{
  "d_mlp": 2752,
  "rope_fraction": 1.0,
  "optimizer": "adamw",
  "beta1": 0.9
}
MLP neurons of a small language model. Each row is named by its layer, matrix (gate and up: input weights) and neuron, and shows model dimensions 336-431. Each number is 200 + 30 x the weight over its row's rms, rounded and kept within 0 to 999. A neuron's up and down rows have the sign that makes its largest values positive.
After each neuron's rows, "fires on" lists the tokens most often at its 100 highest values on Wikipedia text that the model never trained on.

L7.gate699,206,208,211,194,176,189,178,187,223,211,215,202,237,227,188,237,193,215,167,191,168,156,203,192,202,231,205,221,206,180,180,177,180,189,209,216,161,179,155,238,193,186,181,174,176,201,231,212,257,180,177,158,243,166,136,212,199,197,235,253,182,195,187,116,236,197,240,185,171,257,225,208,191,194,246,257,215,209,217,253,207,278,206,198,250,175,269,171,175,170,247,198,203,222,254,253
L7.up699,189,206,168,155,235,235,162,133,200,176,191,193,251,224,178,208,218,222,171,166,199,226,202,254,210,167,224,195,148,225,257,242,215,191,184,196,178,180,159,212,221,183,188,219,205,186,271,225,200,223,230,246,204,240,196,204,227,211,213,241,265,200,175,208,192,185,277,153,240,219,232,165,189,169,219,190,218,180,230,251,180,203,213,208,233,225,177,215,193,254,180,172,209,232,170,230
fires on: " that", ").", ",", " which", ":"

L7.gate2668,166,145,209,192,236,201,168,173,212,184,168,174,164,224,202,176,235,181,212,176,217,184,215,171,211,156,203,223,225,221,217,197,244,215,178,181,185,199,217,269,149,227,171,199,192,179,218,163,218,212,177,211,173,217,160,224,212,178,184,118,202,167,200,218,220,208,185,210,150,242,221,216,187,204,204,185,193,147,223,141,227,138,223,224,191,148,183,245,211,235,261,195,285,224,236,204
L7.up2668,182,195,212,206,230,216,216,230,203,236,182,228,182,204,205,239,197,160,233,212,180,238,196,233,215,180,210,201,142,201,201,182,184,218,238,135,255,219,185,189,242,167,177,227,210,160,200,234,172,198,193,187,149,170,217,169,218,185,219,173,204,224,226,219,193,260,175,190,218,172,166,216,213,196,162,179,206,262,190,212,224,244,225,164,151,241,235,250,182,169,193,175,223,251,197,168
fires on: " |", " -", "|", "1", "):", " the"

L7.gate2129,221,209,201,200,177,164,172,179,280,215,169,216,211,202,188,167,196,292,236,191,217,248,181,197,145,157,175,200,212,192,130,204,217,224,148,264,192,144,222,244,201,211,189,221,237,239,188,179,239,187,147,185,186,179,210,239,155,245,190,211,207,166,178,206,205,212,203,179,242,209,189,221,128,232,217,187,237,193,173,192,258,192,191,224,196,194,171,154,228,200,191,191,170,202,221,198
L7.up2129,185,209,236,211,221,224,256,122,168,198,153,189,154,192,164,184,203,193,186,192,210,219,177,233,62,230,210,179,184,197,148,214,154,212,182,182,171,175,213,236,227,225,187,228,194,178,218,220,237,250,193,135,233,225,131,186,210,181,175,190,222,195,183,173,253,195,216,224,202,219,237,182,147,194,166,196,174,185,221,208,170,193,239,218,208,215,224,197,189,158,154,162,187,238,164,247
fires on: " ", " Las", " Hong", " Peng", " Hamburg"

L7.gate484,267,249,200,179,182,223,192,188,202,215,185,192,203,186,177,174,185,217,209,190,203,204,162,161,157,203,187,196,238,126,183,163,188,187,102,226,212,216,206,223,205,204,186,228,210,200,221,159,254,207,177,147,183,155,204,191,243,208,217,216,206,163,181,185,224,233,217,209,247,163,179,178,187,200,155,180,211,201,201,209,253,177,146,238,208,178,147,204,126,192,224,222,183,212,267,220
L7.up484,257,220,205,167,249,188,184,139,165,244,230,151,205,224,183,144,218,192,195,169,179,219,179,190,168,235,212,151,199,165,207,230,256,203,178,164,191,117,221,214,227,189,181,206,198,208,219,191,245,188,217,178,248,249,195,198,178,166,241,164,182,144,138,204,200,227,207,190,258,220,186,181,218,222,234,173,157,177,173,200,237,201,246,201,228,234,161,162,176,166,220,183,186,190,283,187
fires on: " ", "–", "os"

L7.gate2208,226,252,176,204,194,224,177,209,168,234,249,197,174,183,192,180,207,207,185,183,235,163,191,187,190,207,231,180,188,153,164,205,230,136,166,168,183,192,168,205,219,155,243,157,239,228,227,181,221,218,173,191,165,146,222,129,236,224,183,186,240,189,212,153,235,149,195,205,129,133,233,182,219,222,234,224,202,221,214,155,182,99,219,168,204,143,225,208,184,151,190,199,171,178,246,155
L7.up2208,219,228,203,190,274,206,186,217,199,248,247,183,146,158,188,186,244,244,223,204,200,185,200,237,196,240,206,197,231,169,184,179,217,175,203,193,206,171,170,206,164,242,220,191,145,185,151,171,192,238,181,212,200,232,250,171,199,201,156,164,225,213,210,220,270,201,236,229,175,148,242,144,209,217,244,198,196,169,195,180,239,231,220,159,187,177,204,178,164,206,220,306,169,183,221,231
fires on: " |", " ", " (", " -"

L7.gate2225,196,163,158,175,206,129,216,203,210,167,225,240,234,142,197,202,174,210,194,164,233,192,185,210,195,222,213,242,179,185,228,195,229,172,191,207,171,224,173,203,135,191,183,210,225,234,234,236,215,174,232,228,216,174,220,170,160,252,223,239,225,229,205,137,190,198,242,199,176,191,167,217,227,175,212,141,158,208,197,243,192,275,203,208,224,187,206,195,172,172,218,218,227,157,220,234
L7.up2225,159,208,202,223,227,206,178,138,204,161,148,199,189,213,160,279,216,213,230,167,184,225,187,240,214,221,178,177,166,164,154,177,187,173,249,197,236,161,190,189,279,216,198,183,168,207,204,187,172,168,209,226,225,165,261,242,184,254,214,256,260,143,191,215,260,200,236,150,152,207,219,190,222,202,215,193,245,256,187,195,152,204,184,174,182,247,212,179,178,223,261,219,225,180,212,233
fires on: " where", " which", " that", "7", ",", "0"

L7.gate1375,234,237,184,192,197,167,121,186,249,155,157,169,241,196,266,199,221,217,187,211,234,138,234,204,194,202,175,192,226,177,218,218,165,195,210,253,173,135,201,212,180,210,205,244,231,222,262,194,244,189,142,187,196,216,169,209,169,263,159,231,179,164,225,290,212,276,170,227,183,181,149,166,151,180,215,180,183,156,220,202,192,170,196,179,175,224,217,245,250,183,239,180,213,189,227,182
L7.up1375,210,211,216,227,199,221,240,133,183,190,248,197,189,193,202,214,213,205,228,246,143,216,158,210,206,202,224,165,222,263,197,190,211,280,170,187,198,247,201,217,184,203,169,169,194,190,214,232,208,199,183,188,209,157,201,193,161,170,268,195,229,200,184,169,230,235,201,148,192,187,215,193,181,302,213,173,213,167,203,166,194,184,205,158,196,170,154,196,120,177,208,211,179,238,201,180
fires on: " |", "{", "mathbf", ".", "ta"

L7.gate784,157,252,192,237,208,185,175,237,179,211,259,170,171,152,194,226,200,226,200,202,253,163,198,233,184,179,231,222,236,157,210,210,188,235,195,132,148,193,99,189,187,229,191,207,175,192,184,192,260,185,142,204,195,145,147,190,208,183,160,183,209,180,177,213,203,175,248,177,217,173,189,205,248,186,175,183,189,158,246,166,205,179,153,182,155,201,244,214,183,243,236,171,172,196,226,157
L7.up784,209,188,176,183,205,235,185,150,191,149,214,194,228,201,166,160,165,214,155,220,176,203,188,162,146,171,190,139,193,213,178,181,211,239,175,216,191,185,216,187,213,165,178,213,238,218,207,193,216,187,211,151,224,219,183,185,165,156,177,188,187,186,220,233,207,216,156,227,227,192,206,208,202,199,217,162,218,174,170,205,157,179,211,198,195,228,163,177,207,231,219,203,183,188,161,186
fires on: " ", " $", " Mat", " |", "iam"

L7.gate1363,209,192,210,134,226,192,169,162,184,169,202,184,184,224,199,226,226,208,169,159,201,222,138,210,160,181,214,260,174,236,179,252,197,161,236,221,191,203,194,203,235,204,180,232,256,211,289,203,104,188,205,170,180,176,186,225,185,217,210,220,214,150,215,198,187,256,213,213,143,200,203,261,201,185,210,167,185,223,208,154,218,206,168,154,227,201,160,199,152,170,206,185,180,220,229,198
L7.up1363,206,203,217,169,176,262,253,252,224,245,186,208,223,169,200,183,190,188,230,192,221,201,189,191,194,251,248,210,142,199,230,233,171,242,182,160,171,232,172,194,242,257,262,177,224,237,218,200,236,237,190,216,206,162,214,201,230,201,177,243,221,235,212,179,169,231,258,179,206,207,222,203,173,204,194,214,192,178,237,238,172,185,201,239,216,213,244,206,109,221,185,162,203,232,194,189
fires on: " ", " this", " Remix", "7"

L7.gate241,235,171,237,190,127,210,204,157,200,135,209,189,248,159,214,207,161,205,212,198,247,205,173,194,195,215,236,170,192,222,240,261,192,201,167,205,167,198,160,204,150,184,195,198,201,191,164,194,196,173,133,205,255,216,238,197,177,227,209,228,215,172,150,193,243,213,194,200,196,260,218,158,186,172,254,136,159,247,195,192,178,196,212,228,197,214,215,235,208,210,226,214,207,209,221,224
L7.up241,149,162,179,177,174,187,221,141,286,183,196,154,233,209,187,203,181,244,221,158,204,177,216,226,185,217,185,200,205,218,208,196,192,148,224,230,190,213,128,206,220,236,228,188,227,208,206,219,135,181,199,216,183,197,244,202,196,164,226,178,181,236,168,238,128,156,270,217,242,214,183,192,169,236,191,166,210,197,191,233,209,216,203,176,186,281,168,205,204,170,231,159,226,259,211,174
fires on: ",", "s", "0", "5", " which"

L7.gate2107,178,222,191,257,187,168,191,223,209,170,211,209,209,212,196,165,177,231,170,233,201,229,199,200,192,164,241,245,217,232,161,181,165,210,214,218,163,256,225,193,202,219,212,185,188,234,183,249,209,127,170,170,107,185,229,201,183,184,253,218,232,204,215,189,186,193,170,254,176,169,175,171,177,209,225,256,211,223,183,156,236,145,192,181,167,254,204,279,190,202,176,164,167,188,275,195
L7.up2107,176,192,205,204,153,163,214,201,227,145,184,224,227,202,228,235,266,256,215,212,209,214,173,169,205,227,198,200,206,226,236,173,200,151,214,211,206,209,217,190,199,156,207,164,182,230,186,227,186,204,186,192,249,188,182,210,166,201,129,273,227,211,186,206,210,152,208,218,220,140,201,219,236,180,218,156,202,253,199,184,205,207,206,178,235,256,194,191,212,204,170,202,158,153,221,185
fires on: " l", "201", " Ch", "200", "202", " ch"

L7.gate1431,237,246,205,180,162,215,146,157,202,184,148,142,215,197,218,209,192,205,171,180,200,177,238,181,154,215,205,225,193,212,199,195,166,221,217,173,178,201,117,226,237,196,196,222,202,207,230,275,213,134,220,153,210,166,182,256,193,182,192,219,210,159,185,208,226,163,247,176,207,192,256,250,203,208,166,226,180,224,162,173,229,213,196,199,203,198,236,192,240,137,235,156,242,184,268,188
L7.up1431,157,254,205,221,223,208,190,243,246,188,200,147,269,157,200,278,259,224,212,177,207,192,236,206,227,240,169,212,209,201,170,165,206,187,166,204,213,198,190,240,239,205,193,171,217,228,197,258,220,203,210,201,191,183,251,170,234,207,166,193,236,210,175,238,186,167,235,205,168,213,209,230,191,186,215,167,204,181,161,214,213,171,250,233,184,160,183,221,215,142,224,247,224,180,176,159
fires on: ",", " that"

L7.gate771,173,211,174,165,136,236,140,223,228,221,206,179,187,221,228,200,172,207,232,140,191,203,169,154,168,204,264,203,200,193,223,199,140,132,199,139,167,201,197,176,208,197,178,255,228,160,179,182,267,186,222,195,225,195,181,247,139,220,156,172,175,171,182,226,167,151,256,207,230,198,144,246,220,242,178,235,218,135,182,183,246,184,198,153,212,168,235,195,181,188,178,200,188,168,272,216
L7.up771,208,207,176,229,233,159,182,182,177,176,218,191,177,236,155,215,255,238,194,188,187,217,194,201,173,247,159,197,188,172,174,262,193,200,192,159,191,190,173,196,199,199,171,159,187,206,254,194,215,213,217,205,182,195,154,170,196,207,236,207,211,165,145,285,177,148,234,184,198,238,189,222,216,203,238,175,198,234,237,192,193,190,176,188,226,234,236,210,179,208,216,219,144,197,199,156
fires on: " ", "-", " two", " second", " this"

L7.gate456,209,194,115,240,200,202,171,168,262,215,183,233,191,143,222,218,194,211,209,213,193,198,229,195,212,225,200,229,215,134,244,185,214,189,235,186,194,213,221,188,182,200,175,218,218,188,223,173,157,246,192,120,207,198,233,166,243,210,162,205,165,175,152,164,249,215,221,194,180,261,208,192,150,192,188,168,203,204,209,196,219,169,225,211,209,196,247,235,168,228,177,181,253,207,222,175
L7.up456,268,219,203,158,224,234,184,208,227,190,229,197,218,208,228,168,203,207,231,233,208,229,190,163,187,233,187,176,158,176,193,187,186,273,199,204,194,198,192,211,172,149,167,202,223,184,226,208,158,241,217,205,156,168,234,196,188,231,231,216,228,183,155,156,262,228,184,159,144,155,211,175,206,230,211,139,221,207,180,185,191,205,194,188,223,223,180,183,218,195,139,159,231,220,198,127
fires on: ",", " the", ".", " |"

L7.gate105,181,191,226,154,199,249,168,190,198,205,208,125,233,188,219,178,215,204,186,200,170,141,216,180,196,205,213,302,201,184,203,195,168,218,163,250,213,208,165,204,219,219,182,198,203,212,211,178,216,187,257,175,177,216,185,153,256,235,253,210,250,164,208,191,200,199,181,196,198,270,202,207,188,208,247,161,184,219,191,185,149,223,200,169,127,210,198,220,251,185,186,194,224,202,198,208
L7.up105,194,217,187,192,227,254,233,191,221,170,169,209,211,150,166,218,172,134,168,219,230,215,220,233,183,182,215,200,145,193,205,220,234,186,194,219,215,231,238,251,257,197,240,191,197,192,236,170,234,140,194,211,174,188,184,197,198,180,210,189,215,200,198,182,192,197,242,156,197,130,277,183,234,195,216,231,197,219,178,162,218,179,175,200,158,162,228,188,167,233,230,154,203,171,182,270
fires on: " ", " the", "200", " this", " This", " same"